MLP neurons of a small language model. Each row is named by its layer, matrix (gate and up: input weights) and neuron, and shows model dimensions 288-383. Each number is 128 + 24 x the weight over its row's rms, rounded and kept within 0 to 255. Numbers have three digits each. A neuron's up and down rows have the sign that makes its largest values positive.
After each neuron's rows, "fires in" lists the words (lower case) most often at its 100 highest values on Wikipedia text that the model never trained on.

L2.gate981:144109140138125128143156134136091178137165143140133114137153101101186120130128176132108174157105084118128153127143120153143127108150088117142110127155166175135113067128143168101123151103084111154098114143093130114113108121158134101153150107131106183129132125101106117112131122164143106168
L2.up981:119129103161155123167145139104112119117136118123149137138169133110158124118129164114117114100110133125070103096132115143142193087152147102146092098106178134110092121125114120133159160134139117091170157121121127158072155152109149105100088110131156129137137148113130124135088113147143129117
fires in: "of", "through", "near", "in", "into"

L3.gate828:085167151122095119140132103133150117161104155106158100151105126120134164146124084120152111125150161150094203108143115087166106147122115155123135137154129128183118101149134120113179138128145114113126147095111151107085131132117145156132163138111136173117155132131125130113171109097146169144
L3.up828:099178141125120114138170094132131125156146136165146123144133063179142151139140125068130142128125164164139138063140156137102186129090114162143136130116118160149140155138098089131140125086155169129104124154103176121084106082089171159135173128167113142123177140114123140120103104130122146120
fires in: "made", "on", "construction", "making", "place", "make"

L3.gate1153:165126108136133148157111157094118099155143168145152129131113100110103199143114129137152143144119130113105111133105106160151098084095105118119113124077147095138158087106142136160133116132160119100145141104113109161159121092142129137109163058118135133143142142070157111205141126113123115137
L3.up1153:124168120086163082084139160127112177132104136150122176147127116156124137174155140112091125118126110097135103150142080103146138157137133110062120146162143140127151111137155114144103168107153111159151149123156141093133147145156151126111137165112145140133131133110153098157139121068144141154
fires in: "of", "for", "at"

L3.gate1453:087154079134121138148065146150116152113133141074151159132119159111143168155119074090112116144109132125150137127135148183143109111115148104110164132123148099126148084137156145128143153095140122137132139119141187170139093124130130168131133123118101095079091169107111140108123126109116129104
L3.up1453:146172113118149139125090104127116156125161113172105161121119085087148096143174081122134100142096140130140118125143129120153124143117120092143155162154142129116108096104164154152107142162156137154168119136176125150099133106069163153177106136139120151163163158135120129111161134100145120076
fires in: "of", "than"

L3.gate1108:158114097120117089112127150119110088146135142144173109137101118119087130146142140108117148211131164106135108109137147095112099138058168106133117133145167175131149097098117167105120100163168184128185088132132099149169146142133130099167169137117134132131145137138138113114090133101120162129
L3.up1108:134093153109170134101141126103138109138132142157141118121146136101124161156122106194098163132129138136096121099118115099158103168133106108103151106129098138176142107131111132131122135151121099149101101146143112088098118164160117127107145121152146098145110130169179110097132150126141135149
fires in: "and", "in", "to"

L3.gate1138:101154119123161158107176175173122126138187145157142143139095069118073146138141140097092136120108139139097121121129151114121098104123132152153141136151171100136110120107153127126143115163152133087110115138123145084121161112170112143121100144148132125126123118120138133129143123126167134084
L3.up1138:099137131077102156099155147148117191112096136136133110096084115137146116112146138141141126113109099123135121116135156152115067097150137140098116165148129115114062139110106126159144097140132106150137121097141142099132166122140128178140130164137151132141150101164126129132108144101128158142
fires in: "on", "in", "at", "to"

L2.gate1175:107147163130126126147127154145102127114129101179122112126109168126122088102166163162139159123112166143166100117172104112119086161118151132097149101142132164153115133135136133085127132158146137139118123116118126162118152096093128196161127190128121107138149125181114122176132130158159134092
L2.up1175:163149107105092140165130161123146131108126113102137150164108106135106104092090120154123108125072119129183117059142145101086145109133104120146173095126092125129129108088115143129107096099120118168099122122098116114128167161100150123136076116084123142099125103153174164142143131132121112117
fires in: "to"

L3.gate1084:114124189137135164084105073126116114124088089142100101092126111151177144149121170121138144163175113131118128156092133133094110139168092110144141142109130131145108107139045119146115156109105151127067132125106141134114138124130123126134112109110086159159133136154132111146117145121138107173
L3.up1084:116135150114119122127116146128144150175134086111137074109096111101132123145116166163135139156140137146170138103117145164095133124136106094163127103124079126145093101123121107125102115116146124128132124127161122152124116164094097133106122153135125120111155114144138069113168136143121158189
fires in: "only", "well", "best", "votes", "most", "even"

L3.gate122:082141131139132130137097135133133121122108135108086119147132084124191104139112084168126108082144205168125138132133146135111140095154154146115144149168119166162114132120108125164148130128100116086138144130102138101109102162133166103123109104097126129125108138151123128137126144160118153137
L3.up122:122101134107150085140107114121146089147136134118120145085169116146208101169166161142133121091103106158088131107154142128122128172118120107118111137086106123100122125117153087114108103159061098119101118097153066160105085124218109158114118152137108099150164166150137085127142116131108160121
fires in: "which", "that", "who", "with", "where", "while"

L2.gate1291:113178130167126116138128151070099117131115133130149105135075151121155120164148125114119095142175127102107108155118159160170106149177161111124149108183114148130092149116118116132152146130135147129124124128126139150106095118116139111131132113141117170090109155139145137146164121136168117128
L2.up1291:166149089141106108165152138149096127136125111136117145089159143118131157150146122134104135136126142109109143144135107123144152131110079138166117149126083095147120100127162127150135108187137126110114178131131144110131160179159109121117153079136100139130123125113110163129142092112137108141
fires in: "there", "it"

L7.gate47:136135116133151150156126162126098114135158145101164163182124131182102118104124080103120122125152136168136128179098130172082115102154159125153130115186146125142153147135193123111106104146107139125143154136138145125141141140150164084136147138142138094156109100164114152108117165152157130107
L7.up47:145150102157135144150137124121163141148134102174150103136151109127103109138114161138148110107122120078136091152146131104154111110114142091147136118110143119100129173114139141136158065153133164147136184164109086106145173120111150128136119124141134149106139129156109141176120116123134137083
fires in: "which", "that", "it", "can"

L2.gate136:107144112139129116101104100189104122107163101131133120123093150137128121101143148109120163103097120119150112099089140083098094122106180155152078153114113140101145136144126138093141083140171134115146086123139098100134143088159140081163096165141145121188088131108113141125108122149139136170
L2.up136:120146126097112155087166132114136101131127154138123106125120107155113143113105127107146135114130100131067128153107119115132127142152136149095088153159133129177144134131170131098182125147173157149148107137078142123064136118125120125143104131134142121166102176143129142150132113179104123128
fires in: "hard", "small", "now", "today", "personal", "real"

L3.gate787:105151111116158148150101148068133152103140152177144138121118118095115157128104137132127140113097132136165145111105092114153110123110139151098152121096147136128112154105128095125102122180124128088110156109114127112123154119126142127118152062138141128142135112118128146117104124120157114152
L3.up787:146098132093101114140138161153127133087121156181145103130162106135129120128139120127160117109139110157145164131078075143141094146130150145133108134114119122148154111115147111117177168107148140104139152090102135127122117159148140105107127109117123104120103130154109137120147146101138110130
fires in: "for", "goals", "years", "with", "by"

L3.gate332:144107195139119083104144101102147141127137113124173123135133142117095111117164149100117137159098136087150163145129125142129153114127136162158086120106126114101105154097089154131122111095087127118103107052117133134130165077095126130143112124134158125126137195095163162070092129152114131118
L3.up332:147127151137087126136162139142112109141135115111124085179150152114090096162158118143115139147149125150091128150128124133122099111080150114076115143076148164101147140160105134157115125130133123167151102141159135146092145116109103157131129103111147122111146136119118102104143130136099092143
fires in: "their", "its", "as", "his"

L2.gate409:116125111115117121104092116181158130118138125149128132156117128066137087134098155201114135117135098167146144158104105104117121097130163140115097128117164134123097143154112173140160101142162077143112119114119100139136114122169147089142131080143084183116124069086117116106117131123129128127
L2.up409:163155093095132168106135139132123093099110138102151136125125123116113126118103144141088128195117096158156119149135145119111119102121141114090149114137121108138118137140086149118152172165143101148098096111148140148115130131144132109174141126169115112139142157111150130134139099111186148111
fires in: "of", "like", "still"

L2.gate94:131098105117162121134139122121071141081162161135116129167174151124080119149116162127125110122159160096135104147124127102068106125112186143124104076097132129109141126166122116169102090146122133115139113163107161077095136145136108117163102108141118152114126110135157122162134116157131091174
L2.up94:126107136105102146128167128098104089167118097122142095098162163107063133140167116128139069135142157158114150123122108124092067110110138108107088067102146155151111107095164130182110167113103151130127123138133111103105149079104114139140102147131123133129103157108109160094149124107077148126
fires in: "him", "them", "it", "himself", "itself"

L3.gate306:131098133129157094170111137101143136139121150127154195161122147131144170131131127108185173117129160121146126133138137127157114146124141100137131120123121162104154119144129098119102130088165088073145119118101138165117130119168128102138168105110154098144120097150126123156139128143130174124
L3.up306:136092085162137092123135110170114151105109186126111165100109119124138136158143117080131145119112116128114107134123105167141139101137150098111144144100167103107162091129144082128106176130138122158130142119139149111157105122137096119091138123158150122137141164091117129104099118104101144144
fires in: "about", "on", "around", "from", "by", "after"

L3.gate310:151135126120144082120123093189148109114165110157101126070099131128153106165113118120132110120086156139095113140103122139101121131103083136120143124102148139108128115124089172093090133105120117134110106176144111085163100121170118121121083106149100134112126118114127105143098129122115111159
L3.up310:138114150110099179112142085117113095126153140107165152098103115106074112142093125083085148113130110114141139127160151112152118133124134098099179094142112107135083099153106156078140080132122140086136123156141142157133133148134124142133099145116128167146132118083135115134131131107117109147
fires in: "most", "much", "highest", "well", "if", "further"

L3.gate830:105149131163132147123143136066177104126108133101145147151131093085142137135104104113107122119141126142088155136082146103143127082122137124125171097128132173112102125120122185115162166103169113124152123092118190144119134155132167123090112126094168173156169149128136099111138089146163100129
L3.up830:086119125171123131137109111107140094117117086087160162153149119118141109140126101103132081134101156139084133162112145111144120110148131149175101127112134134155113141105104175091141150101155125100108141083120134149122117119145118148114122141138145156115153129115147134124115097108129126097
fires in: "on", "along"

L2.gate1490:092100134133119119137135117146119158147129145117142130167101122154137112082153163111111129189159134100114157120101157109147132125110132130121094126142085132125167117071111125174153136169159140144142125145133089120136138141156117137128132151076152107166120127157111133135133161093156111116
L2.up1490:158183095119142168129184154113089152128107147079113127146081120127133139137110093164189109171129118095062144138102200158112166105114140076152155146110175113142105083124120115134116171107128091127121125131153110117145121146125134157091102169121139170115134161119118126157099119084122104120
fires in: "to", "well", "andre", "latter", "also", "calheiros"

L3.gate1348:104082155127161135160057102154131145135116124107134155127124119119133108145200129174123105099117149159135149139117169186160089162170153139147062145135131122119134111149121144114147167143130137138162163114126131165127102099103144168163122104149149183105127101142119097150111132119104121119
L3.up1348:128158126126153105140100138089058154114097138087166151146130129102128109118103089142119136128117120136084138140086157119160167135126084107130143143134102128103123148170136066159144131128150151084081079089137110167137161125145113116148121147152097127110154121133129073138104116127130157135
fires in: "of", "by"

L7.gate66:123119090134124149121111124119066112140144168139125166100064163122134157136131143097133123170126114125106073105130164174153175103150091126134190165157109124136145115132074206131118124132058139118119153156128151122136117132107130146081114159155130129111101082082123141131117093163123150082
L7.up66:127156114168141138114123149124170122140080153110129171097079141102119162123116137120161139124107133125140117114096159111112110160123122146153134098136127108126152146147104142178150093129123093106134150147135137098127168175089130111105142092122140105125125099119141082168136129099112062121
fires in: "on", "to", "in"

L2.gate1350:126187106111126167106139151144145100107137115168121143141144122108136120158097171131101090131151130138161126157143123136156152125135152141103135149162112136083105090180094082115135159064136131107144091160110143134136150095146114134123176117136120121127134083120148156121198110133100167124
L2.up1350:098109101128110157115162126114158136128130126149143138111124134100124107113129109085093112153117133131121102128155115112126136139153131145117146129151140150157119110157100095114128142132163099120143106134124085159150124116158109105134134132108124165118139119156124128083135174131152138128
fires in: "early", "private", "third", "by", "incumbent", "lt"

L2.gate953:137119129122130114134081100115149114142123138170138147101097139139165122099095137164113121126160133144119139102131124115159133121141187155121125134120168134090150136086111134145081131099109098086108167131147151140072162101079173119116155105114136117089157137116116147154077148082141162098
L2.up953:103144090073129096161109122146107130152138145129103123101099112135168126095073139165143112104119136118148168093142140114169098092125167124154161127158170172108153133113133107164114138088160126116134160094142158113107101134141104109141130126125128112109145099146108133147091123096144127154
fires in: "of", "number", "into", "gminxr", "300"

L3.gate1240:083135062086126108140140133122140085155100114124072141112098132123131120081141077122148111169115142133109117128108153152194108138121154165144101107115153119141096135108118171127124108092160113099103173118093153091115110143089129131107139086109171148106141150153136114140126138083129125106
L3.up1240:119121151121160130130151126090134062173117136086101177111135089085097137151142103163113124144105142088099105138131132109142123056148120104111131129121110122150107109119094139134130103130175141106122125103072146134112145148154099087146153096156122138082144140118113139105111164117150131098
fires in: "to", "are", "were", "is", "despite", "of"

L2.gate178:108131150139146154104104157130141150135109098083090125163096139105146129150092123189119132157117121108122112131109117144138121092138138121141093109118112110163116144116132158145127110089093142139117132193136122153119117109137129143144090100098120152102104108138077125125123155163139132181
L2.up178:130141108131131110134128133102167112129090097122109130154153151111145142112095143163107178087153141109094101105117142119174139116157097133122117141116101126173139099120113175121120121105124156171145102162102134101110076158187103129164106100125132106106114153134139151136129143120166134129
fires in: "high", "highest", "higher", "at"

L3.gate137:141151153192118135122112146120157142116133120118142168118082106158105120133157119102144150163124135135131163085122169162147130140145157144165137122118146116128083090137105114089110100145143140101142142124137141152182110091148155147103146100134108128158167095136088154074122153143090119107
L3.up137:186136144175107136129125071120142161097154116140125145133122158124103148108110095094143143132113153143112116117086150149123161113116091159100146094137119106142125101142095129125126109143111142096138155123149141127145146121135144141144152114164129160111107174128120138087141122104132139146
fires in: "american", "political", "federal", "the", "canadian"

L3.gate343:101129146063126117097098143129089103120129114129149115133134127105140138098113149110137133137156163151156136110114111140114101123133123143093150213067135092112123141128122088148106124136096123070137138129072132150105142168157098121149150151134166145152113103114098104098115162163133110146
L3.up343:113128132126131101128155180171064124152130105153163088121144159109138114084142151134147147132203104136158125088136133114155125147138166135082120110128128111148160117150147141132106120094129140125159090122089115140151108110128114148091138105145113137129181127128111106131110134081124161208
fires in: "over", "during", "through", "from", "in"

L3.gate1521:119113114121102101139100118076110119097151095155121116133127157101116154128098113163103147142096166135152088138162116134137133185067191121108145151128150149111142123125090092092101124121136105125131135114123130130111118075134167118108115130198094137149072125100142151143110138104156096147
L3.up1521:117084171121126087139152137117102122109102114132097157100123089130174156161105107165106150109105126119129159126134078114095078148134140140149104071122135172150142091111165141128161120131193150125108119130154165139127098129119139134126102113097137114128140118142105126124098111118133106136
fires in: "in"

L2.gate1073:097138132078078140125076137131114140118137175128124120079092131138134134124137109121108080114128140151139100132154120106157141143073093117130100085197148125159118155130136142151118125163140131139136114077088078129130089122116134107128132115095142116128135107076097139133140096077127127148
L2.up1073:139130113138150120077127098121172158185131148131121138133184120157100131159118155123125114144126127157176131113123110092124164128130143124143170099135099125168122141096105129131102107133109128120099098168126100118149144151113098166126135120136117155126132109153121144156120072125115109171
fires in: "first", "only", "following", "final", "last", "most"

L3.gate1416:136127142149102166133100088068139155160146129123128133077113191160158111086120092159145136141135157187106147155090149096152134178118140100145119130181063122131165130089099056120098150156129147135102150129155106096123144119136134136134132119159115148129165123143109152162142100094129097159
L3.up1416:094119124135179136116138154140156156155150145130170114154120123160124167123163129096170127145118135139115140131164176129113111138068177134108159071157139109109126167095134111072133154131111127111131135175154157108141097139144131103105136125166116123144116163130103160113139112132147131148
fires in: "york", "art", "from", "illinois", "california", "microbiologist"

L3.gate546:117070132135110107120122097102142108147141102117109121132142150125108121109140109155141167131105086155140107098129109159096140138109114126166082109138120102122113153092143136119118101094106112126094150133127130100087102094129107094101102156131114144113136126117169070167148124141152122144
L3.up546:114129075127076140144108124090142078144138166159138135116102157108096115135108192102141110151109076146130111128119126147110147147108122156093176122119139132119081092138148146104112121120144117108119157110123124131142178142157099104169111077140140100122089107144127150121146157121123076105
fires in: "he", "she", "in"

L3.gate176:112143086123129132123106100125109142154125120084122075092119119150132136135109163114097135154148132107131191138132119098137147128130125119124121156137150157139110157100170131150123109101142131167138121109122108184125131206077093112152147133108163074104155140155170108147100087107123079107
L3.up176:132104152111091091127110144081091131183138126143112087140066094125096114102130144140139123122132095162135121149080137166146162074147119122091102141140098154160141119104097125166141138128160132126109152178153113164126128111142096118113103145111131151117067143144153110160135146099127081137
fires in: "as", "with", "to"

L2.gate1275:127144101122152090126133144147155161119114091173166147127149146132172138122123135115137149145101113155122122112143184130156094106140095120093122159138137115156130144151116147159097124103154112116115102120113178128128140122129107133085127151160135149129127082096185064127148118118186151112
L2.up1275:134120122130145133162128084130141112127119136098155102146135143131139107104118102109142164074141099146110129146154114143190120113126141124097108141144123138102125109134113111131180136139151118087130099134133135132131150127155159132113103142132127092139141110143119108129150133092129137101
fires in: "to", "from", "following", "despite", "of"

L2.gate792:080143137129108109119176114168102120111172127118159141121165135105092110100112173181118119130173146117063135157087139121156119112143167133158119084114141149136088114130147119147145195105102166103129118131139091135098178106134153111107109149158156145137138111124100145118131121109143123168
L2.up792:105108132130074137120150141173094132126138095152134105157138148097112118135121145177157136130149126138111097111184142109120084112105123106133121109135117142130137130142117115098158172076153083149131136175126104157160148125132166140117096150085144122101181098129176110109123137162123165111
fires in: "it", "not", "you", "them", "never"

L2.gate1389:143083118072118170088116055160113135136129068102165094142129109141083168141100166101151131119135111146205125118111141136108120110097126103125135141117155125150103140106104112176084129146099150147102140135115114158122157149133088124150116150150090103137077127140123148081105111139099100095
L2.up1389:140104168126107138152151100167170145123146117115130137128141119117089102112121136154095157160146108177123135104115138104134080084166147128096161098086101139136096150111131140184126126167153131148134109132141150151100146111139174126101094146151128089146118155144135133122133126116145148107
fires in: "a", "then", "as"

L2.gate1067:125059111158125147068136083106154119112115104098133116113110135129067115138091135075124115111135139154132125117127119127142113178107098130099108109144135124117132133131126099123110133137131129140129145162100101095129156083126107137101110144133151084131178102176163188113130127155131148138
L2.up1067:120130112112157121123192112132084178136140148164124135101166114109112129083067145128131128115165142095081099133096161151125107123118148094103122148106095108150106100120140126145095162142135136124113137101101107082111094137138104165105097153126180106163137126112151136144107124112081100153
fires in: "to", "into"

L2.gate1244:124124120111124145133118117109136110122125155146120101146093105137113092140109137194131135148108109108118120143110146129152158118153152110136171162118129169109109119101169118112142141115109131132116124129140139159178132115134101099111152140079130114116123150127112101124145129157137117156
L2.up1244:130169133097133125153182092116119142143115123118076139094153113109113111137157138147139085081138126112140103099122123147139133109134182130145170142137138112088090141152188143122172145132106093138138133108111136137181174119137133087127152120102120084099109113093080111142118129091143132144
fires in: "a", "the", "to", "that", "and"

L2.gate1237:123080107136153054136149106121154127084135145136159147092101103159168107130144149161113148143154087141142167095129131101113116132136096156102142119104137068129114097120160148144108092110180115137143163150095132104089120071180127138128123169122125115153145118118142128118101119157128085140
L2.up1237:145078155142149078114136083132183114076133119140171125079131156142106105171105144127111122170168130118134172130115094113099130130082113146117157143122174109134099089168165148110107153120143146146117155145148140156082128143139118149130141101120112118178126115071098123131146102107138102137
fires in: "cup", "league", "title", "professional", "premiership"

L2.gate1023:129190091138127127118124119129110153124130100133133144110105122130100089129150134098072156124174140144166116115147147134107124164134141136128120098118142096078093078123104161151168105083162178119120127092129099123115104156112127104152128074138149152167119138126095096121114126141124050135
L2.up1023:147149101151139137149126086131147143112112125094096183157168083163111109126111132133112120107143120111181157118129104121143152095151154126157165135142116133162118122151060162138124157125121166123078107155131148137136165168112106137096131150134103137133143144132122152073146129094105129176
fires in: "one", "same", "following", "only", "several", "reception"

L7.gate1245:102116120144121104105138184108127137149131121075134096123124121130138157167134124132145157128136130105184149162106095122118176100107173120134151158130141147123099091143087105077121111116185136099111107102124139111120144127178149113108151114132120100116130090117127131091134157135142132120
L7.up1245:137146114134181104089123122145128152148105149100145142140118171077127112120130105068137183147141110133113162160139109136124100102153155091118113133122093114117144106151062161112152156131152137150119117129153163119108152168143167072122141106169074108130141113122132114118116160119148129124
fires in: "all", "regular", "co", "of"

L3.gate991:106107127174085137114124138106125121107110141114138116141136146145111110111151128127142160176117130123142150094137140154134075159171139109147139126154121139130140135065099085148166120121170085133138142078135133138172108125139100134140131112142156151132138148131122150161158123127110158124
L3.up991:119158082128121150148149087153146122133135146115172173132114118104138155159170150127152125106105162088083136152153129159122118119111109125137137096159111126133115171159136117079152078138104169180086090151088087104152133135156104115117137110089158166160118099110099131110122149108139131074
fires in: "in"

L2.gate570:136123145093133130093134160140098109104080079085107105154163118098174133109174134137143146152154111087086161125149115121152080145122150133132123103145144102151174129135119096136131138127118141135085143160111088101154145139154096123109140114168125097106126094099161134092139141092120134122
L2.up570:098150132126070120115108096137123124105087126096075151118127113131142148120101156124109130133126146088096113110120144135149113135132140133164124188139144180110155136103146163115134138098128129123124087096126103118165102114127116143130174140089122132083125113108117136136173117133115150103
fires in: "at", "near"

L2.gate721:149094145160096135093098113119136143153134135147108125098154116105110130102126148109121179156162084122118155122131122163110116188166121101122146132139121146127126097124154149123147103148133100121174127109101099161114099141147095120090168110126118161096159089105129118133133167130132185149
L2.up721:131118130151130130124109096107140176098130084099116156081123125110121098149131156051106105117111171131146105151166122099127116133098124101156144204111161124160152139114128106088120187134139125108134129121188150148157152145123121136112125134103141092143101127169144117147121107169133132121
fires in: "on", "around", "at", "over", "discus"

L7.gate637:105123097178128170117119107139096071095107151131093119105091133089091124140147090141100071101142119141121121101145138149143114134180146114095101117100118148152118110112134145101092131164104177120095086119145171107139127110113114104110123131124105109103160107165129124092130140090084139114
L7.up637:144161156154134193133117148071117122104118186135133173120139172117136096108132131140123136120084133127101113160107149142129127103195129142123138113137106100109154112117128156131124126146099097116117126146130092105097120125143118174139150135131134154107171154099145128114079113144147109140
fires in: "in", "of", "into"

L3.gate1437:153138116165138110129143127110151069107132111131101137162089147122107152119118146099150126141119146104127138148085137102180119142134118139151150112070119210146126096110110119080124107114132181126182147091151146140147114134128115135157116124089095162131127152127104146175102141151076110133
L3.up1437:121150109127135149105116139093114073130133127143101098113123123113129084108151115120114139092116125117126135099136154112120094172156136121116098103108106136127112099131162090078162093138111118119165103104145093103127121108145098119130113138128114108099131156144078114175137131152098125157
fires in: "to", "held", "hugo"

L3.gate377:130140106130178137118107136163105156176130135159100167089098144138130107127125162151112102115100101134167145072106099138097119126153155139166153134119145129135156083139113126147127173109181170123139125081113127127158115113198143108099156097173078116138110073113145138137104133103093111093
L3.up377:088134102090163113143141116109134140127131108134130146126133113145103106166137117139134108121131118107100146115134092145145138134097148072150151172150122159129118104148143115130058126157123143116121115106141111137131125102141177104132117118092110104116135124128161143102148106149109163116
fires in: "by", "hugo", "walter"

L2.gate600:132178111124123111110134150139103128167143130110123097094156102141136119124128199133118096124150110181168137123111075141118144111105120152128150145102169122131100111137122123159073111122127138117131147117082113174119127138163152117173115133172129181127161170136106115134073181104125124128
L2.up600:143128127141120175154109148110097126213093123104142122129133131134136121129145124175133082118162117122136130085169143099111131143116167170136127116138186108154105081178103164113132111143131134115160110111103137101118124139168143155112168154121103118109127135146141092133125125131124107072
fires in: "from", "since", "iftikhar"

L3.gate971:103125135162140104128138113136132125109135146128173122107146156130086113169115172107101147113147129138168130136151107147167097157133116096085135146118149118151149148127127094131159148139140113115150155142165124131127156120139086118089137130117115100101126153127132096121101173149139168142
L3.up971:111111089147124102134157139105123135146135109105173120161126180109163139153116166156120148115103069138123123088164119185132155120116149142140090086113156093140123107143176142133077125126103113121134127133172144098147167154170162130166123130131129095107176129137157076107128123126127116100
fires in: "it", "them", "their", "mambro"

L2.gate1033:100137148124137127111164055144132177180125159123147150109106090147169079153139120116149172132136135144139127152131093097131169105166115102086166095122136079134150118120119090130158132098131153172124090094106112147181184135155145110093140172132164155107166060160132151127101164101108148093
L2.up1033:088103131118175099099113086137155105085126151125164116109130052134145182124133153166141160095098154123149153178089101065154128194126140143112081145098136100187137115134142113139148103098101125168102143125133141125132163171099146141135131163129147156111162078160100166134103205140113150098
fires in: "had", "government", "ward", "council"

L3.gate662:127149125116126131112094125131096122127152096155125111142105144157176112088146074097147118125129150130115097106140141125096171116105133157142143122122164114113101183098132146063163114115099102115083165118128146115140115135136122121142136135130128119102092117135119118133122132096158147132
L3.up662:133178116116118116127126129131155102117150092135092115140143161117123119123133086121107135137130098131132110132157123122143119133125090161164162112141113148142093127107140155130160131097082123099133179113124103126126148085156091166152141096086146092144108133128129095099134118140124142159
fires in: "between", "of", "than", "around", "over"

L2.gate515:111107125085113098153102126178125148145131113100126171115153164115152143103118157170081125127169142126173163152142142165138123163135138146162123129166138088164120173124138173080107138106099098153124141131089119121087123153203095110116131121148089147182160119127147154151153109127128099103
L2.up515:151178121095126178125124097112154138207127106100149155106131093133146103094128113129127082087150050158105125162135117157151149113172109064153131126126130141138106115158117120087176146126113131116081101102088126134118146106155147104130124143104110127169139116113112137155177093113130148135
fires in: "of", "de", "da"

L2.gate1228:110173153118106126140098112123092134087181155143165142135120127107152135111088153090119125150149147162138130119132124091155144137120143175111066140144161115116122124114111118138115114146112075071172113135084108119136134081148117108104134127129120109098106116130107107118103128082124148090
L2.up1228:132163126116146125148174146091134109126175147135118134132102115152153111096127158093122130120158161145150135105172110114119093162110135147102044127157151132120073131102135086127125128159138103110150095115128084122170159115156105113122110154123103134143129123123123123138119075144153125141
fires in: "of", "to", "described"

L3.gate348:117095141140128118177101124124108135132098168127151130147111111192136121128137079204093154131121126116099181137123127151115127123086161154156149145113127165116121081128113124146128172104180091081126105107192134137138154134144120118125100118132172165112173127148126166096076136120163110166
L3.up348:109188145146075111151128123148112129110101168146105104110117130163136127145153114152135161135126118130143152124159146103117117090107160101147182121125099150149102083142136152181129092192188117085147142118103111116152124081132126124109116145140161149133157161141105116114120119106142118107
fires in: "men", "women", "female", "male", "personal", "footballer"

L3.gate796:114129134110165113146084120138145090090126111144151102165098135124104143107175136123112105135142124146144144102151150121102138095107099153113132099126097112157134163142139093093153132166114140163121118107131108124158134131117142142171130145132108107135086119188131119145158143117153106130
L3.up796:137131131114121145159113194074113108131133187102121115146133114144121147084127110112184114127107098133110100074126139095113070099035168137135118091135124141118129123175118116114148140102112188125141107129106135110151152187149159113108114108101155148135131165167170091148078125135125160116
fires in: "to"

L7.gate414:116100112129108134148121101126145112125169162120101122125130115086153115099124065098135120108149116109167174108146135124127170125132085143097094105154135120130098139123161116083149140125156142147135168154118105099146148164089138123171090134126179115093094146114131125082150147144099145117
L7.up414:140164153150123136191153154130155102146102145165145157102122144129090148148156140129110168149147163138162132129090132123105109106064126079158134111074118133124133090133138123155155143151117113099127180160141144095144141126119126104124141116128089103095089101137144109125129172112153111087
fires in: "there", "it"

L2.gate604:115151116133099091121151144107128111096122122128102070196159125146120074163140110171152110139105136067108160115143148128118171151135091112112117098107132147144159144113134095104149145149175119161149123091115122102143133132138158136138107144083101117125105122145125129119119136141114121143
L2.up604:160132125141133137133134186112121112127106158102093104122153092110138117145146138131128138130072131142140162146134165136105106130082110159155145137132142125172163157144171078118138154088146139109114121111072161110126142123122117176113139127108147136165080120126083105109106169130120116153
fires in: "to", "into"